config.toml
head_dim = 128
d_mlp = 1024
vocab_size = 2048
norm = "rmsnorm"
norm_place = "pre"
bias = "none"
lr_head = 0.00669
batch_tokens = 65536
doc_mask = true
MLP neurons of a small language model. Each row is named by its layer, matrix (gate and up: input weights; down: output weights) and neuron, and shows model dimensions 112-239. Each number is 500 + 50 x the weight over its row's rms, rounded and kept within 0 to 999. Numbers have three digits each. A neuron's up and down rows have the sign that makes its largest values positive.
After each neuron's rows, "fires in" lists the words (lower case) most often at its 100 highest values on Wikipedia text that the model never trained on. A number after a token or word is its count.

L2.gate202:517488504438528481536487389529598529515533513577501527493507514511493576494484531552498650379479508496500451554468527551446574493510404489531514496546427498453445528475437479510472460480546507433519409468535547529447486575496533533454548555390499487620540567421491510570468506563537489489499456539494442436530552426570503510568553496421570510437490471453541467441439533504478495483417
L2.up202:409553503542460350596531508454510514415568486495572586470523635566467536428449501454444517503468429510579499530481412574531426470508516493484554426417537578476533483570508524429472491480537522464560523566487457526452457474481529468569421397549516491531418432421561517511559510411555515527586520505430526437496485467497418441479491515567545514537484509435494498495520522456584424527437
L2.down202:557513529473452463577566445439542435525519456575502462582417523522498415455459544528495561433558501487566479535569420460440529530502440534473513581480525504518444476413466581467452452501650527541509496580548475482485520534475509527512436522478529471585418460490471504443500558568508481588509522568483456414397485513499479381526475522402526516461527580475487476473492520451574454569497
fires in: "label" 18, "labour" 15, "debt" 9, "live" 8, "website" 5, "companies" 5

L4.gate612:534553511515452564580433474552471527458604611460443474463518496513521571447511526564514520410529489451381510543518584462439517492497476395496496571480551578482489480420556539452514549537486441513598486490509446569515450517528439482550517429473461502593474557513470422555467458532491461559577497586523554466515534410509499483498559469455484477498458516393526510508446544477456675486381
L4.up612:367550484520519474416517473506434452507491444449390528501548546463490475500478465469546495582425539510523527571523526536453443592425406503454417468425508547556617490527502474521523481457578455540451488588439526454483464503538420495513521462447479516423556529566432539510455488451451450468577549499465499570510429589516480433437531489531546545491578533457450517535478428509492500522473
L4.down612:425487523562491485492436536485478527542494515544425571528436486525501472573484448469535468552421558522615549521424486421484568487501471550528570502451465416520538492522509475615458544562500586513583488454479456451481450524492507581545498464524510500459476545523492427372342477563495432471400485399519451520530561457558419586506513601471530566388494463548444484500481612536482494486452
fires in: "from" 43, "pottery" 5, "interpretation" 5, "competition" 5, "meeting" 4

L6.gate889:501457541454529479505558447405473460543538578552391495425575431465542522500517478577426535508450451537495444462429488498516563474557477512505447440426496420469459545474477459514502472524513465512568490515510538570538496524515504393531564411460552532498440549467540521507412511505358453500439497630462474560424520438503518519485574474508527580377437531544518569415518390514507535416517
L6.up889:471507461563569497493531510548471537463480632575547493509493483483400493497575466394531529507410581481509522492558515531457448446559518408463480542483514539555545501471529444528425521505508497430444500528543494496534598610471600522556420462474360481539601519430434465508526537512465583498463493530503440568532440507474530533533565498408533476486531558506476548479428425585538510541551
L6.down889:505579468399516504519534458484409488447512592486422496415568461483428478470551479498455510517447530451493567479608472436542531526458571626552496507540403537517424543522476513439507500585433465486551514547496583542530479464546534433588527536462518505489546450531461486612393487531465578495483488537557537534452547490495511438466565402573598470410466515547469477433435438461604515454536
fires in: "most" 30, "of" 28, "more" 11, "best" 8

L3.gate719:543580462469516430582531393480430472488509509401518478546453451482363506424545429481446495471567514411454448376520530570462534431440452459522477495498515509482535546402518541487477470460484502504465416455465590562466378522402402569441532489392598443527483465458589489470575432455517550461549532469505528465495532524491456537491507498530496543605495580489479525532496463520466532458458
L3.up719:511510384490488516491413477565548475454466518532610557536518500516521371477636471557585586402574598477510454460539528528629492497568457569513513569494500507491459540495469556474528504554492407468568509464540366493491484446513475494451489404485499477552431349446390514538575581453566509518555549425485544403484442481519505443465520448437506634475458520519560511490483489516417573449477
L3.down719:496469470478525502515535467631491437477541457447485446375535501518453610463501491551522503484420548540472490488513484481445432478509521485494454500502511453568468533471505535481520522553548502472361471534566625555527501466532537537518522540551538482529525559494495445580445459542437530517472478528537519467502543475548472488380494495486626511513501474456424475468573463502415410461453
fires in: "7" 11, "inspired" 10, "5" 8, "4" 8, "commercial" 8, "3" 6

L9.gate41:545499472544498448547460520425425459477551578506512519430577598488550526534482532450493453493525502462477427449504456562498470494525502482535376495469497575495559505411445429504528510545496486546562501451549425515639378526540463583525486527481577463501496425590478524473435518515503436509468568549391523497449558468375520510529520390504514575555435390498546537592528479523536510416547
L9.up41:495485442565509509523492414495617484490449470498477420520454521525580503473468466573485519508534538556437595459514491539434413629493507412523523452525457515482502459435571479515578493464554497485456500521593655470482520437527474520425475437536534581505455490567538510533348535633479464495501595510524584417514427577591475508424408535504503545533469524446523454525459510509473478536449
L9.down41:531487395475498537511556587538409388543566547510493497459598508560524409548484445519429519437420425422542448390507526432542539489507495472519449462499504480450556485502488426592529472533506524466449447371518430509571491515539531610491510429507579567534464558379415498635515556453388495531488549463498500561424497462472496506570506470499478528572473465508471621523474499504550458506540
fires in: "played" 17, "served" 13, "worked" 10, "living" 8, "playing" 5, "serve" 4

L11.gate811:432401467609511514444510541610504445552503527549456514465547550501548463542492514473549478451541430558393559476504482490471513581557548476522558558535500420534461477501515428450604436469492507564504547486584519532469472576476432562452424470470552557514433399447514527544472561562483499555450480474478458507418536483544450513515537464450560466532426485515523377513458496479551466490481
L11.up811:539486481536526519524498405486482480529515492512549499469479573529511456418446528562491532482523456544503500473405492464469551558479495555545508666482469502525492473605433542566483527569580479499412515484528412472502521511495558534455462493535524493398548522479520476587452529406520458417546580432564509494457517506498514462345484436528483418580431422405481556487487533525488554438409
L11.down811:505521520509483447528486455493509526490506436458499605438522431552560406513436430545513489460557474550506474559599530529568525468478580502558415505468471372519479512532559517529548508566494528459495511443555484574499542485486570474584483509514474459470544496544506392538499500444548527543402489484440493502413430513482470541516409503533531587521474604406461390466535532555501487432523
fires in: "an" 64

L5.gate18:572483555578464512518500528504498502540427534527456498602432496577519546527503464623546437525512509456506535574450513470515457504454519487452501501489460513469593494389581509490389534557419587488501537466568399536467467463499557518481500504468494464636447471504476490522431532489559564478469533556439559482544559549441445552555525640455475442408447478501416448550446567467557650544469
L5.up18:501469487540447544493440530428405577521526511450526447457462540509453552511533496429575483439430540539446412458484495522500518507449454622466516487425518470402452422566593539489481563551483473464551527542498490466429511554504532479530523381594586567476495585495561470414521469527512570474581602490502546431514514509438493505520500412442486527503451605480503474482580525546525473571522
L5.down18:472517447581506478536495571522564465508460496563483553522515477553526471480484476525521571512591447455512512518556481488514436526580634445508460510537478597589428619495495558537515516522494662521462487500460556565519503493541453494532470573430361482548550476470457541501472544449514542534427472529495436532558543521459421586438480544556434479472509507563422480435432493505518498470467
fires in: "award" 14, "championships" 13, "awards" 12, "series" 9, "tour" 7

L11.gate521:544499424606552528567450367535467425499500436411533522456497438558507485461490330467529493479518500446441415388376526611494474571531439457465569432444575461510546460491481468491511512588538472481455551467561538472462475518466473578524477512559548460528529445407499567553476489545496436440462452376479445449387486455427440438561484498451539441434467568416443444558550506510486520496501
L11.up521:360500528583523484610466525482485595561489547465469505464467480497504562482420532451440516528497481534446540506493625552452410504454425424460502531497507560448465540472466500529468567467410487545500453537412558605509539487525521487533328577522489432514418437416567460481521511521546523484508566412570520505570547400531548527464485459467462516453545559580459561537588495480512582602499
L11.down521:481508556423563518503490492476537509536456540534499462416510460504529650496568516413581526549599471573513583428433592536486401490457591368563512462407437520502519477442420502532575572449520596484503411548579514450449561487478438452474497602540505454501502477440472467478443568504486538447484419510548558489504519533601493452469527506527462509503507547491551475472511485397515459461444
fires in: "at" 57, "attempt" 5, "attempted" 4

L3.gate1020:532493546577561522503452598520494467549482505472508438508542528467534469427521489532508562426523591477453505596606517496491468473503519449529455521417526575515463387506509496496528425361513480489474536462493512476396440514437505486460643521546449537510546467523487486505493521487588509474454458451604503488581552493505542490554527435516470582569508437596419485454470504485428555478482
L3.up1020:454534528483467570581491453556492440529595549534451439492499544492473502431522498460472509531521534384522447559627497473545534487503402610457481555559494536592535468496543409554605490465533571604481498439496534524436518526510485528516468484527498538526582460438544556509513551491568576396538513498512474462562557500415494442514493535506464576462530455514505439527393597410535455513490
L3.down1020:478540517504572542463432591526408483490410505503474467528493543515481451460471464508503559440487511475453540477575545435465543455475476458551492485577483497469514550540475464595477515467560522442452529539510542490440411430466512528468589453507479410539504502482534409532497506504507558424427503486556543480552549435428550536572505477503399522483491555535355480497490524506466484536476
fires in: "by" 52, "from" 30, "chief" 8

L4.gate543:494454452476513507513565507548570523510605446511549490492437547545453468517506569448385516531556449460444465611452467497532559474501466518435495553497497490484497535503451475506544459501468427428594485563498490472535462448543479531473547535462526405488497507530455517500443442428606464479443490554523558572557463512527555618544500469459532468541527566512568425553488481480489515521578
L4.up543:509513490518484521454490497602525500526528433436443440410466473507371483544548480508433537576544472517537522406525470564494388554419525535527641559517518530464456552542437569509539559454486449553468539589556545429496457523517519434481459540518612442533468482465414523349454440423500463480530455536507484525511441453552448538472550485525470541414501495405561465412586392439523477504500
L4.down543:477551482485502502449505517550539500475460441456476479480514470484516599440463434512604429507546385502539573550461439648510448547461535547557475395499547605472482503374522535427458501514455507652467491488537454532490439422496542397517503462484490531523548468417540416477605500454482547402551498479558504414501490481564488529360505478502492508499448459509499555449467448464576487490415
fires in: "for" 26, "of" 23, "with" 7, "according" 7, "recognized" 5

L3.gate312:486538498568561506518557453614394502490412463507444525516461525546571424501508563482513514544316582517522495438521584441494462509512468354565454461523508603491437523508496563551476517552470526511596536402461455469342526463532504460482512379468435512495518482484482537508560487508529475531443478465496507476485542523492484578438568508465492472448494425575571510598556492458490562531634
L3.up312:546497537462447520538581545494536512570599476529478453378569597494505508549533427536507521545529479430569479578544486564486482501475567579459449443489430505522434450468449537482534480421409510486504538501421432472531512507493443465431510556523510545575479568439483555557542466464439579544585430498524526536527492433412533516443490518493426490557459501408488477474580479464483452534512
L3.down312:520586540483544457563536572503512457561430458489481540368570484470547415551566518534412391503532551470482526480499525459512438512486455416566426481582531533430557565518507477546502447500429392557489500506580570513477497398496509474549517501528540585508474509499458501561547429558553523516427515499487468435498539444490516436557473420574423419547426498491514481597587547458526514428514
fires in: "with" 51, "private" 10, "for" 9, "prix" 5, "rivalry" 4

L2.gate796:589456472535527481544558468521507520453458451602439482413470491551515468468479338505521541584490512605404496501472502454541521395471438495505514550588479482484470532438516495418437505519456503506501486418551494499438563495592412531541567558465460423490541403432512385474530391451552475466575533493514449513519576531543486492511473399467546523536434530577452421454618495495455494453525
L2.up796:502524548512434410516503545467460546660550538453501517469454582485612576439566466577446547493638575603513479488565502524603477512474444476535498452461451565417416487474461465518568490594477559529486537478516463465532562488510521433453571361457406538454463467561545461539497456451450423457468506471485462515468583536441488481521494510502525460441456479544533406486508499593506466404455
L2.down796:554528544514522497521590459449463482585485494479541462501500430442502478530554493575469508529574535594554485498617393468524576552525475472462546535359563498493478558479500438478538528477533476579493458455557430431532551500523492479434479384481568434473559464633626464598457484469472541496581511598515502549440525513557502555528504505439384538368526563520488473443516425549530536414564
fires in: "an" 44, "annual" 6, "anti" 4, "another" 4, "any" 4

L3.gate359:442402510562612501560574469533489592398533557475450426466452505513574503483460532570540518542597440516516489514513489530441509628496560552536401508502570486449495591446417450538619523569483494450539519484501456508494473484495547463575469471474399442524508451512620471456404525556526519455557544507554525552574573518502504428522591548498505420532393495569545456512479456503432572495462
L3.up359:557480424501526567530636401574452545506521487572426480490535535559462505499495486597570479494619402504528524524499541525561483583556486599526444504422602472478481551591404506551544496521488499431518464487535489490437460479452431605540428547506533524566530503556497527506429492444496464501464612589476488559530544534500449418539534463469427483523510546559504489483474542510457546545508
L3.down359:456472462498575525518521421509480494519572452394508480515462511539506484600547388614528449536462404436535543499519460510473569520490436510516491484417476497482535577513530557487493533482512582411563485563524485543466469458485507562488411517575526492542551426580584433435446504522440511541474442541520528572562515527456520422500532551496408516546462624525482505428517567460537487460527
fires in: "national" 25, "international" 11, "every" 11, "focus" 4, "pressure" 4

L3.gate830:581642518464558550451472488577480559490492589514519457538513482540463450427544481401454447525490603445448454491459535530560497487477507453415413523444500468468501448546532463535478593472505454454580464408482507505518512479467429443487518524555488462535517455495437500519439484414581598475497460529382429468486543495483435532491382479507425584355437529458581467473609509432500460443576
L3.up830:531574602557468550530440556429508489494634479505469522499541454439483559502594474513483501428494549574506466530496610500510562548504534513481527595438616573591514439454447468599401521475541471498593521441506489581478557430518505544550528542451563561567502550523546521494478474490488503509570493536450483426511476504549509499543501562549529548503494476480584459533451442596393465484534
L3.down830:509508500512490396490521501467473502532514536528523537547473520519439470495468524555519504486530386464500546603446562495558570461517483421481469499501534500540471497495502457538605534511644466537606465519412483540508514500497490457373432476460528450534500518557577558483592485515432454530594559567425513456482474512490494530656501532496407513527465483478570493514448471581420519479501
fires in: "used" 16, "carolina" 15, "use" 9, "replaced" 8, "replacement" 6, "meant" 6

L4.gate580:524464405567465590584573460517544424485511444542457423465513503480519469456399513425507478586490511562462560504586566560433547544480473421548544584574509545538509513489587422552454545535533506519517509469391528534439486478569544493515531495407421411487397533448534538545496416493547443494572538566496513404522590482545512485646631449464483406544444510603442480552507476447525510504541
L4.up580:489446459544460515493562489540549519545485483561521488455488495504505487513472544446523404562408465506472583538510608515465527516430481407659567570494479554492457445567541434479487552459516477497550546555401549488539514497562596467561495448472521410445476493485461500457543406513518511423542537603481512389565513588622527450527570501496454433565470538602454534587515464407459466567479
L4.down580:519499541513457574505554465444501499476551523475502530477484503519466498495500537470564503524461442587440545498527479508623499463459494535455452441522445562544490507536429479541517389463511489346476503495477436451550490462422535490449425427564551453497611508553493574520518458449488600518482522549529508590569438519494492568412512569570443512431534527531486566556507475495530533491527
fires in: "states" 37, "kingdom" 9, "billboard" 5, "by" 5, "of" 4

L2.gate179:462448528547485526451504413508558509496553546560547430442462504489486617559452422537530507507392535531522479524543501508520475455434528598474518556528543468474470565500409526544504508539515469393435516512618515618431464358412470501568569541451470449457600498497470496574489479527510484411534537460458462472490545542501529454483437414539478570545514475465478489488527508476467541472433
L2.up179:502385520509540448601488494419470470509452515632505464526558585491482599519503493459449414507495495453514527528502491577512501522433487491563447455568407425540485545518525497567459539463540463452447561517498442522514614470433590477477409477457520601472564521542457431543510553508599512400516553456548499519486466482455581507497517493529549505584473509476470520508447526493458458645500
L2.down179:302538548474508540515505526474477542478532391449510466569515464554465503498412518576552610526505491646469587468512503485450447544484495475573493468512534528501599533493489459484530473593551511449504506462524518585503525503489546471475528544488546492542447495459483436377517515563518505413530511507456525480637532486530360512406505513517516568522555479490443482494514447517602630462501
fires in: "during" 14, "player" 10, "playback" 9, "york" 7, "year" 6, "boy" 5

L6.gate121:477526525573572505610406507460559541520603477475507512541500436533516516383379505453508572528520512486530456409493505443562458519435449428528542572596515492537579516409498461493472483544514479468463551502494494439441520501401465493511547410422597416503487544456532584475490520480486540540528577421473539535513539467606530542491599404440589505500483508585562484567476512517479494504568
L6.up121:503535432417587554453449484483520570526580563407483448482481372446482553464513428535523503543437448460460439400511465472437470534517457458546520526476423488534590514504523625502464426511465503466440496479557492456493443429557565453490472474588509468546581386464524543414420492521546522449461447504429504525528461554498505473487506588426526547453457503519475473575438464508562457528469
L6.down121:478573523480561479556506475450549599556471536482484500574588418483500494451504555553502419584511413528507499424473495433497558470495469466526537440523527457382520538509486546453487493528592554418436494429563471483489477451517525483522458487441529452479482442523530531499433480436438602496504460525441523540518597508553576512488558507505491498570490465501550516548454475468521499507479
fires in: "two" 19, "four" 14, "six" 12, "three" 10, "five" 6

L4.gate47:541582478498582461545558450481485499508498467509446470487523538487509594547488460494524556509457469524548572498455507516502440522506472427505490579536523432590515464498482468431591418404522499529500406489500456490455438534466526587364609421537546544436530443552444497515507402513410546437481542512594511519451600510613506465546546386523538520457472554580578513534507429610453501520564
L4.up47:506557548534503551529531492598586422605437485531483443414518397496539486569571488448548461587557513475639526435566436472508532490501446462481530522515527405509528566508330472439534483495570447483499411519559550479571527475549540576537432516564509541435563485460515467484554516446526458484499585488555410471462549561510583491498478507504507486508463483482479475480484598475509442523572
L4.down47:517424418463512541489489498415512490523516530628597472511441449518600561423477493529425450484475448513481553472504484531511446443510492508552516527467595578493486587499574503567409578532500522460502495531537520592459538469503399510521437484517487534583541505539480553437462540545595512451447441385415485530375414509488420465556477538588526404574518547403477476470565482427471447481442
fires in: "label" 24, "language" 9, "by" 9, "siege" 7, "launched" 5, "already" 4

L2.gate789:393543380531495532423504485521490422437548503510495444464428533512486490454514521535481492533526416465410505569478529479506540496577455555485462545525515525484509474404496462570430457440469498512521446527487525514502496578464448553515505489498482514568497523514460496480392502534628445624514496493537541427582480479537540557525578416378474603501522427427495479431502495490504504470379
L2.up789:447445446496579485491484556419416402506546485498449494459474505451468510509478466554571542469603541518454457477574533518541448592516543427474558488452455512509556467492542445467367543502474494488481526463460529538601588456592507426528496527452488595544495441456538471424560489522501527451537473516528565559444476516587466439531494507522493451498460513563413507539480522572611539422541
L2.down789:542406538507415560578606471537477466498428525468534447554518470446412570500542438562522487519432467500493397473516501613480478518594537500543537533449529490480581481565464507495509474526462430468513560495407552452480548480512473500454507514513494508434455475548509440419467480509443540471517498424550482451550521470555488462527539534460463493504445446448409441504481484488542526520454
fires in: "she" 46, "bad" 4

L11.gate181:583452514525512390485579477535459439482562504522521484468542517510501436482576478417491522490514552505499507477442491458477543518584492471387456448497520465518454622465500501386446496480494408567480481421495542518573523584648472523495541558450520581587494535461526580558483494484402490580468505479461501504375487523476481534467457560525555506573422375486504488483427473585478529451449
L11.up181:490468564533429503600491531429496477503422559493584569470526463525631492619555493520489474545406482506453468439551482505484570371515498539554406439452434466438537495406430471460557435559536559567478513463570443420620582483555556455489519525565534575443539450547504497522539509526431649444474519492463544493609455532560495518456493442602495423505496570479574442424556524518577504540466
L11.down181:528446436459494497605481516473418529477482521516460475478496495457467463436584579469500443527507541610466473502463488500557535588549469483487527526544558511473438493548501525432503480433484512494515542597388488502433523486497439534530502540515512488540492529560455513491531600510494438485507474485449442471476474504469498481517506533483548490469519432525428519448449521442505424446521
fires in: "more" 21, "most" 11, "very" 10, "so" 7, "less" 5, "too" 4

L5.gate628:512587518510527450591480416445434511439537539550497467465533600548561536475447441498567555535607497524459494499485555575402487447498462485533556587519552484520439485461503475502536490536562548517469505474378631527450490563453530585465517425423558486503537549493559522579497418501635586470553548524572516440567577539526566482528458560522525443523491504532559528488391519503440569556427
L5.up628:483411444565470466434511468434382530540470459479422563539465557521464491440479431509482559493520498457451502510502488564510547375489489427527501565443439529438489527482517494388606456426411460437450557527517451584447404517494569441448446584521368554580557454462535511555600514544451592443434476579480538413546526511488448474521512492451452489454458478503481549457602466467548557536431
L5.down628:455547575535494468481438440455417479561381506543492568523502508623459550448405517500448490478521487495504429450434507601584521343557477509526505512508462580480515486476538507473461551576485492566453424424530498528513401450510453516489519538434457451583498550474481512497529388604522524502446560581444584482448483583566473437567421559560455464488539574536501533488492523587599492488477
fires in: "by" 28, "van" 12, "votes" 8, "vermont" 4

L6.gate501:554472521500465434446487486456434522451500543473485350545459598475632511545416516416405497438533602533464465473512461404491558518506585498549475453442521420480496445487460442542600526466460544505488546404432486494458554533549626465541492574488580468579488491510433511540429511512476460423475539496501536506473573542447446565551522497500539581557558448476467527423506476529424483467545
L6.up501:548511522495500495477567416603559464462425474528488534512524507512485487578459468578523437578474408544517559505562451525491453483475532588421436475480416399500534462457522517469458551412496506586495560444574493506474557473520500419482488498466446542515449464561489435548538497475588445552439437475497441540482487663588459433501599446506502522453628517542496509450514602525509599460401
L6.down501:611429477499613392433486508527475451609459484468537523493547487564542519463618463468577500422539551489610563574545424496490501439450425443617514525543421545521544584454503466550510494498493531535495510472465480505423477470492468524525481565535502572527550455448472483542462417485512551448429445434416493472456427453569582411538553608563477503445569503535496450531503474616405551527473
fires in: "time" 13, "end" 12, "together" 10, "age" 10, "season" 9, "part" 7

L2.gate982:572636514451461497462558505485488509520467476479514336493476535401549524627637452512478501493471501441501506495549475518480525485515586481431509392598539506482529461467547525448517536496572524497662435489540432443479509546486545499530460554563491475516527523516501534481480504531483494509580593550455535503468540526543513526442498504441527527478535478538494473521485440499504457538544
L2.up982:476473578470456482453551526596451526459499551490434516412461488506529517617465573519482487430475482522547460484457472558506485530523435431539561536530533525438527460518544430489451444413526425613582506462574533452475464562419575580445498501541529498557462525463430447503524508560491495448499474461522559508510512433514495536537537584470500415470526513543506595528478508531502495594501
L2.down982:520464487534500474462531441547493448596473493543581567524479490526442497489499466615510494480410587554445459551550530610487598505477417494470523455494466490559449506440465650484545473504541488515500465480470520611396481496602510562460486581581581355461535504527491412475516557555445550449587559378531439488473513478513545531425502580529460501494474537391458493546488548579573426481600
fires in: "also" 29, "aus" 12, "rus" 8, "rule" 5, "ireland" 4

L9.gate194:472510575463578438587506443527502563505588544477457401535549436486505443475467525457524474595502516602481485523453489567445540560570590423476572437594507466499541583471525513533535587515453515474429510381478572530516504455540542433520516424585477553477522460393522494502562456570546535439564519554447503450485539514494503470524439495607469546578456437534567500566455398555493530511502
L9.up194:468527460567552522432528441513484574514572534489527500561389442488505451487500395471438457502599500420407504426443471507527416539442559479427486471537519577477535480483504512544526493601412494490550483518484463504535522466503569404462586538505451558476480393451584535479562456401540507467476482492488468455552478513448483494551580450488491510498518512467539462507552455582537585443560
L9.down194:516522503563500482451475585513529474462495553516579499476483560515453530580443436538452501565597454477538540501453473509573519609438533528553472356449505480463594531514459523466522366544532490487488529535507532567493520399535529444571525545530489489527508450470499574468620503453476463450411461470524485462512497477628510501475490419545375497489481545500556537495462400501472526519565
fires in: "for" 64, "forces" 7, "forward" 4

L5.gate84:587351492508462490590468514464386372531487459518553494592488565466529558574486520534485460487456533544536461552453439445480612495451523540565480504481499488525512490489493447619456498488530503422533482490483474481512447548495569443443516347606484510550407486545437520450527500449486602514497492464452457538558564433580466481463531519505457531521474493569488497507491511562579496517455
L5.up84:507586435542526613441527433555427465448475483486507533541549542496554539554570477484614534610444579498506550544454541511495564465498540416396526496538560549586462407512502428499558432533508365516512525457534557493589473420564438429577537414575444474499581490535595358512470477491517420534463468535647509466498492467508475441509519524570509494515479478430537459512481532507490470512494
L5.down84:540474472518477531522581485531494465470514507514533444528565578413465558439501427491510484542440461590547434572448496438430490560393494487556488467459456627568513508507495540606487487403529503417498447515379429456520581474544538482504462409495537463645458541516372481505483481534552500483546546519499504484570425416535466474470442494462486509511485469488493526514527541476448441571559
fires in: "united" 39, "country" 7, "pacific" 6, "known" 4

L5.gate583:483547478425411499439370618518532498349443507494445540471479578405495532484529503570561513509548499499474438441462541541416497500513514496597492490399547470594555478496494518518569455547441491360544413442396520513506459440428510521439457536522360477564493466462450506496605434474463454521530496461512477478583527471403501467548551441487519492453457528620476434513558572411497420520541
L5.up583:531597482572449516558549521478516431467447423455478431400462448498600481573502567586401482643551487488532491483506547502444517489414444516488603509484573464537545447517450444486461461637512479541464539427457521446408462418578489435523488501416501465490563504528491405525601461522455426394534530532528470468560542601444508448481475531448489555513545535476511427532500562520442482511535
L5.down583:571395554505560520469522474527507511484576498496475492371474518476439453504489555606468405521412449437505505479559484537503499487583548504541554548571434552439589412537468501449434559555513519548440393530469523519533512454543459496492445458602556557628453577386548525441463583507457539499566505449480452560514508470606552415395548498503515565560477472502536465410549471418512541472502
fires in: "ground" 14, "club" 11, "place" 8, "theatre" 8, "placed" 6, "themes" 4

L6.gate524:423564486403541498497512525588492558450552511475462454439497477534469468475555547528466492469487559529417498405515400524456498452499551491524488444545606522541480578526468472481576491387529494402509464496473503535504513481428513433522508527486532525574464569386539449538499511608489499503470455547520559517489562500491504555472511405504554563477510569531565555528497518475550575488500
L6.up524:433501497474449417522486531483504503560563537453551477553422423536417510455469426430494502437526562476488452561484477483477497425517461545623512520477411523601484451509569417582485529414518448570561380460534471522582476588545458490411451512502556541616444455489444473500483502454531497544627515474563438520406468476525510437500518394550494534523520579581509538563545541515537593526487
L6.down524:441517454537413431549474559586539475490594593440493518467477523497483541504511525507517475399493509466471501491584470481512549511444560576581571558436529570564429485508471521521549478454593586515471377486525475513511473515527607443479488504525493541560569454430582601533454493544582501480582496540463419482483518417472501466470471527573474586450584486462595527598563498567518461536541
fires in: "0" 18, "3" 11, "4" 10, "bad" 6, "2" 5

L5.gate897:522354444445553526538486472406441479541562466505523509473471518500465451468600475528579599545480457498526490499511453468389518504516484479493523442534523565497525475485433466600435611529483472550454451526539525478549436480467499570470475520550532447486470561526609465470523525505479545483483504464476578499415512443591516473547450576451538570543517458554632433591416476511597485477483
L5.up897:462480496454542496491411642472498539551453451434435586570462460461562535470526483520523506533505499558473518590575598439488541498576532521535406613424507468457479489441496556482447435496466532416476496574536484527476463482485492443600499466423433432495492457453595462563564449549524582524525459534507472492403625561492558493540517520552524459415487470502484434511476438460529495572470
L5.down897:519513434516525497563516513461541513629463505466460491496560505461467405536517511498472410501500412546547529537542515406454596536551483599469472543571537497588568482551473503559430568497565493478482453484469544521459465449405533465654509499442512576477501583480602587440524556466541464495532467473483466548518482489502567520541531514460558557471465423592454553411473512540602541525552
fires in: "1" 54, "0" 12, "2" 5, "1st" 4

L3.gate297:544474362514460527437522510425452534523503433522531448515489476498489522482495469576506422458669469473469495409436515551357479496553500499412528492507541411462525547463480479581476536516510386535504437466590504522393467487553508488491476554462498495552451424531515509557474444601496448477423434438580562554425513455448438491624508526521522426518462451398536475558517500486550487526433
L3.up297:495469523560465537504416544474458505489502513522438510417534486341514452513461508548452469475482538508465474505384482469433456549577515448508554536415521512504546508429532530413410612601446455505577325483496559395490493489549486600471438467531576560527549506493415438479496465532446514501454439535455506531461505491481430467507488496436488446518470509514556470497462541481489435514461
L3.down297:475481549467468495553427506489494491485477461517471515471494549503495472513546418574509412456494503484529541525540635452468452506482442470563472494486531436526536442430496443503587564539567443474440494424469495471511460492457531548486446419566498501550455409467497443529559431510464567473525461502546548513430517465575440500620381475399446450483461523493457577431516524424533508519411
fires in: "on" 78, "debut" 4, "bbc" 4

L4.gate990:568433476561509507546411439532496443592436451536418455559588514502523497447466502469489503543479506541470533418553483639417536475467444452592505505568505514468557480465407480630447612454466546459536433460483515539529384527509488538429500612578435479468505520381502427551534481473535446461431472485549510481463586512522542495641566459490436510446464448453468432419502455459498528460541
L4.up990:524498422509532496591537528411512437588429482500429501421600447449501521445475474522489552465454560467404457510478478482490516486491456426504415461587536498492564444449482541444461579573391452440476481495509527507516499420522443492563536514581535512568560450432563477433474452440483517496497474421458576425489547467456460483491520468446456465473511481532537502442545354480503499394499
L4.down990:515518473493434453540526484542488507584548451464473465522522513502541486449540583459474450535485553583551527482446588503467454513432445498554472518496496507540447500432449476475492450479538468495452481416597496435519511546509500502576480594568523477452489467516538514412504504421530550492517447518501488458540556496534491518660501459533384465522445424497447552488463452464394472525490
fires in: "on" 21, "s" 20, "from" 15, "by" 11, "the" 10, "in" 7

L3.gate647:508524538486498525471510452454517516532501436510520458462541517590627459541523481504583432455508429419569589531441560623423496525498530519542465429513493439444632502482523412494520470556500535576528495512500576481536486505558470367585461507418508442544495518476462525574547504480565538433502537535519478463525524443441489463462432522606513513514407473533543525492586492465467523473531
L3.up647:469453507489446548566460588467597541443509368500507540451529607553482482483438514430513481515492438445451516538480522542395521499528491612501542434596539459385546447501534432513474630451439406422501472553493527469536594559461418438507465521529562463533387499370507446490642477507503507441526428539516568496522551442471504518494493418480528520589440450611563540403514402504487536514413
L3.down647:517569504510434491452603561516454506548435507470497531513478523564585459499445450533520427532545474515533532502489640447454424490470485492524528443548463503506528501517490553488469400520430506490489532468437473533469413455536467455491485505457425543514463430532510474478565500459510538520503544514454549548515448458371532500448437513460386436499500499451483535523650504576478458496506
fires in: "for" 16, "under" 15, "format" 8, "formats" 7, "forest" 6, "with" 6

L9.gate358:503457396458546487510549515512482498497511552459566549478434496513567500502525463600475475595508473521469465526517390556582491470536568480529454463476555524442437493420368440589519460493550416419480548508465489572523534494499568596414456528491414527517452467568600490508474496534502532523507430463533536500485501445445562551590503453562563497550521431527490569419489543517531513496545
L9.up358:607517538465487509511542563517459573488420548492400412456530426494475531455605581456459518499524401416435471438488500535537568546499563541425485514414456548558520589537478484507539423446490442413468482434519527545581505544527506489611451519532527506472572563397490544504510614440413443491566547513533579607527488478504519447520502456584451455539474556459485478396457455523379562536460
L9.down358:533522386434428484496482423496466440516490517508515577529528497452480459481541426548434492520492461439518497562556526447484363455538593475549569512471567487453468491459462495478470516391427569479494620491478434318507496533539524440517527379481512437559507523439508420532530432556588467425537448450443448506436486410444544458535527570513532515437483542467536509493437463572500495496409
fires in: "more" 18, "some" 14, "most" 14, "conservative" 6, "very" 6